Weights of a small transformer language model: a variant of Muon for these matrices.
MLP neurons of a small language model. Each row is named by its layer, matrix (down: output weights) and neuron, and shows model dimensions 128-255. Each number is 500 + 25 x the weight over its row's rms, rounded and kept within 0 to 999. Numbers have three digits each. A neuron's up and down rows have the sign that makes its largest values positive.
A block is one neuron, or neurons of one layer that tend to fire together. Before each block is what it responds to, as a language model described it from the Wikipedia text at the highest values.

Description: Word-start fragments
L9.down94:459493487452475490495499496466528538556520527484479494469474535520486471490510541498504525496503510514511497485489535477490503513465510515517533491469531487516476537527532533486531525520490483485480453491518459512524493470500481508471442521531463489554522455492483532506471529502498454448529527517507507527505511490507484510503488494520474518537498536496473484481497541485498524494455
L9.down258:496493484509470441491517502493528486483516481471538513493485496529468538480466503536464487493524448545455516491446477517471493471467477497518508520529556511509518513504508474512516475472509495500510493432468484480497537479502434472468480513488534473485482510489528489495497477469497484470521477513511514504491471539481517488538530550523513455499495485504520501489532491495543498528505
L9.down292:533486518501489471520480513538470480507497513469521490504511516508479518526467507478477498520423466462494483509515506458525478492490502515451485474525513449496490496478485514435518539442469483498490518506477489495567502543525508501506472486515495514508491536509512512484504496466480469532469504544534429505546536498460535497484528495478439488486493510514483466502526458493517507522520
L9.down349:520506507532494511463514519526502524534550494530451439554519516499487492497525477492486523490493515502503518528472498509514472513508512503510508495461504487451519500500487492507489484513517466483503472526477478497508516465518471481504495502492471460499504495516524493500435528473496529541505517483477519475500497531508529493495530451554455484532493490483454469521465458502502492490533
L9.down419:499479495451518537519495462519451510511480475544490440458501452519474489524485487499479441508456507552531504537499508492569485538482523489505462521483508509509520520482534523505469498464488520492478484466482507505507509467495567506516524482522501464534525492506494536533466434519530520522503520459477524505490513465499468500476511524544471528532505480526500520512485476496487505472515
L9.down423:475538534519474501509525516490485456442507499514495521481520522509497505496462507508495469464485489511529491446481491491518495508465495487508500541525539503545489458499506480460500490502462511502516546498501500557510502483497446504530511465451520483468534501527469498524493481562516479473542498458481475483506537540501508492458510501508555506526501491544489517504489452495493500506471
L9.down473:478497501552487477521472530536476527481466499483500494529516509482471525530473498494522475525515501527494479481515470484533512488538541516515527524567485509481483512523515522537511497478473500471525519503450517504509505525497497490499518505485497514513550535534519527532519477503539536496504487471545530505505531532501486474513499508516529457500532506491471520511484520486492492480503
L9.down482:531500474481532512528504477503536500462469527477498483518479498531469483523537510489527465477531492472474510479526523496508490522454504533485525510518557501493491508506535495533487515490507466460502551535500499461462500554498528482519484493503514514473514485441468507489475447494546475509488505483479485494485516497542523471469457509477533534496545515460485511495527482441514501489518

Description: Word-initial fragment "co"
L4.down433:497522495537478512495515491517503498475484562529492475499519508490521534470500531504499535462483479513496484461488490471548506519470513520466493479525536485508497527514495549471528518525487457505507495491463460526495520547478546489566492504479477535481523501506486504468469531497473513518508466475568467501507474479519465487513519485520537511522485505493533522498507450510505483486471

Description: Mid-word subword fragments
L4.down233:470500531492516501529503501521508475499500488447484505507512524509507457510529542445517521517536480524480492499479455461480452508476485456518486540499485456503528465478492455524495515480526459479476479507500517487468576504455432511536522529560540493461498502512516496465526520496519505489533510490453492493501541518541521497488492534459511499478483497514507502486517516502525508508512

Description: Mid-word syllable fragments
L9.down82:500489587495502491516496524526500497510515523507473501516500497477500515504523506500522451524502527487509495491489468530476508510510515482474514460454497484469548496532494497521481503550521503492477517510516500495539513541490553495501501523515488516525481482467529501473494497489524474496521525487513528550519497560469555494512468470456526490511527498505466549481477529480490484510471
L9.down143:527485487530503437508522497475501504500491484505501482493465481521518475479496483558445547508462523508505524504501475469509494490459524498469484547470497469491523494494505470481478503510481506473489506459488465517526469490472574529507519492522524496491516506505559513501552500533492491484545499488487464505479542526484501512519526497490468517551494510533527552475509495486497449500469
L9.down511:483451501450464527482527510509479491510482538504497505494483535502520512518514529464513502490529467501504497535485457499525510495487531523507511479539485529519496544475510484518525513502487489509461463514507499583517505509462582486516523494485488471509508491537537478533488470500482533496505506533484504441497523503498510491513510491506487519527525502471548519520519522503486542456461
L9.down520:464490519471504540511482479507475521527498503476462524494466544501517561439512483492545494519514465497491474476488490525520489525531500512508466520464476474553553508559487512525481503512523534477491481558562508474419512497501499500503522550467531539506486491476497494460550508465519519544543510479475502517478496520477535515453455492472494472463515534539497490523491504522512529517479
L9.down562:529492514496520518530474492538458518525525510472457516485478451484498511491527530510504512478496534503502495498484503495511468520532488506494502529455511479496503510531493522494517513494516509471478495532494498506478504522523488507478482532451526542511495545507455502487543489496515515495505533493490501467534514494452516503498494530456506472486487464521473475506493499482540501451515
L9.down594:533488525500500517528469498510447512483510520458520456506479487507435529520504552522468529521499514485488524463467490512502495441483538490512469493523535498483482465483466496549521472502474502507490544512499499495536508484490492565494520529480493511462529492512505480526497488502525491542515461541521483516522521495535485476512505566483529539475440497512525517533475453466476509493505
L9.down596:533528512469512510483480503472500506523489493506530485492519439483499522494522460464502493506516494490521543532516452541512516513523515486488478500508490501473488452484534543493472515543525534529527519487479492464493457477514568475516510516520522479499537520467526494528510535496500513496509486484510480521489469494486505490479489513489489465506506481476518449463524517472498489522498
L9.down667:531465483489509545498502504470507552486476504512477444505532527499525539485540523492503486523532488486550479522492467469497503501487494548461492481459475491480458494530535517530500508542467526500470505505503485489462490515438581513482496456484508507529525523544498443529475483522461503437484505485509484472475518524467489504502501493497496477504516456521523519530512499489480494457485

Description: Mid-word fragments
L2.down39:468494478473507492503516501473503477446485513509510506523471468502521508492524516463545520499481487489492491478473487464486486490450493483535471471478520428502525527474498446498531527552482498470572460491479495477478488542482493507494493519525485507516513483528501475521503490474510484473494535525485529555477511487464511527504496512524458492527528471507521521517472506498449576474461
L2.down241:497476486498492440498457468459476501524501465472548479504512469509527486523486485528488502472509508512483459513503452519476554498510542518539515523506488545472511540533445554486489503510514496488468479500499496536507525495472462467481515475521553497524521526529489503512500511498515503536469516518459534491528501535476481467488517485541518463521494475492505499530532468516524489508481
L2.down404:548502538482510513533499499479489534542502524512487512436518474495529552494511507487487549516506533487503524522499485511480495483520508452526493511491515489469525503463470463516482510475511493508524517466478496538541497487447489477485487473518519492454505559498526532487472479498518484512513501538486507541533469513519478480512479506503511462475506459495511466496532535499470519527498
L2.down492:467550497488462490526511515540540530523482495503537517512532521512501486507497502469489483494526489523470499476515503470507470516522464500487527520512458487499523476476488483509465490482509545510521517547510506478490528530521510486490529526540415501492484482506502507496508509477498554507502476499516508491478451515496529553496538500494526475476510454480508474496516445480496509491490
L2.down605:534509485508513519496542494472505521488504491491527497473529517494525516479484513520473478504476533510560562486523468483526490515532512491511498536494515525492508528466484502517533463512523519491478527500507470497506548477508441509498486496494487510467475522504499494528514475510484497478531557475495543549559534546485477524513489533487514456473560497521509507546484504537480455518504
L2.down609:520535533489532493479521445511469513529492505503502469504472508490505473527564512461540512456439474473494545507517510500538486493501482490525508503496500516515492531495449486497501483513557515519488489488483462483525471486514476514463487498473455498493515478472512517497511515531541543490536513506492477504545469549496524518498472457545467511490458502502512530581512482476454477464522
L2.down649:554579552527513518524507469504466477491486542508471549493458474499488495504520475469473503493518514515486499531476521498516517525505473459466531522480511504500509536481489482476513489517489466490503471505557477510471470481485480488466512533481531552541511486544485501478514508468525545480484532526474528506492499496522495485455499503487492490489488500479507536465496480506527518481482
L2.down662:457502485495486527512496482533511490538476456508502489565513530463502501517515502518507552519489496518518491537457475523518537462559502499532509464514504522530509519481488523485507508504533506534534455517465527499497540489493570506544528498529475485491523484452514486509530470499493486484482473551506498471490506524522486517490525518536484464495495489502488524510457550494458510480486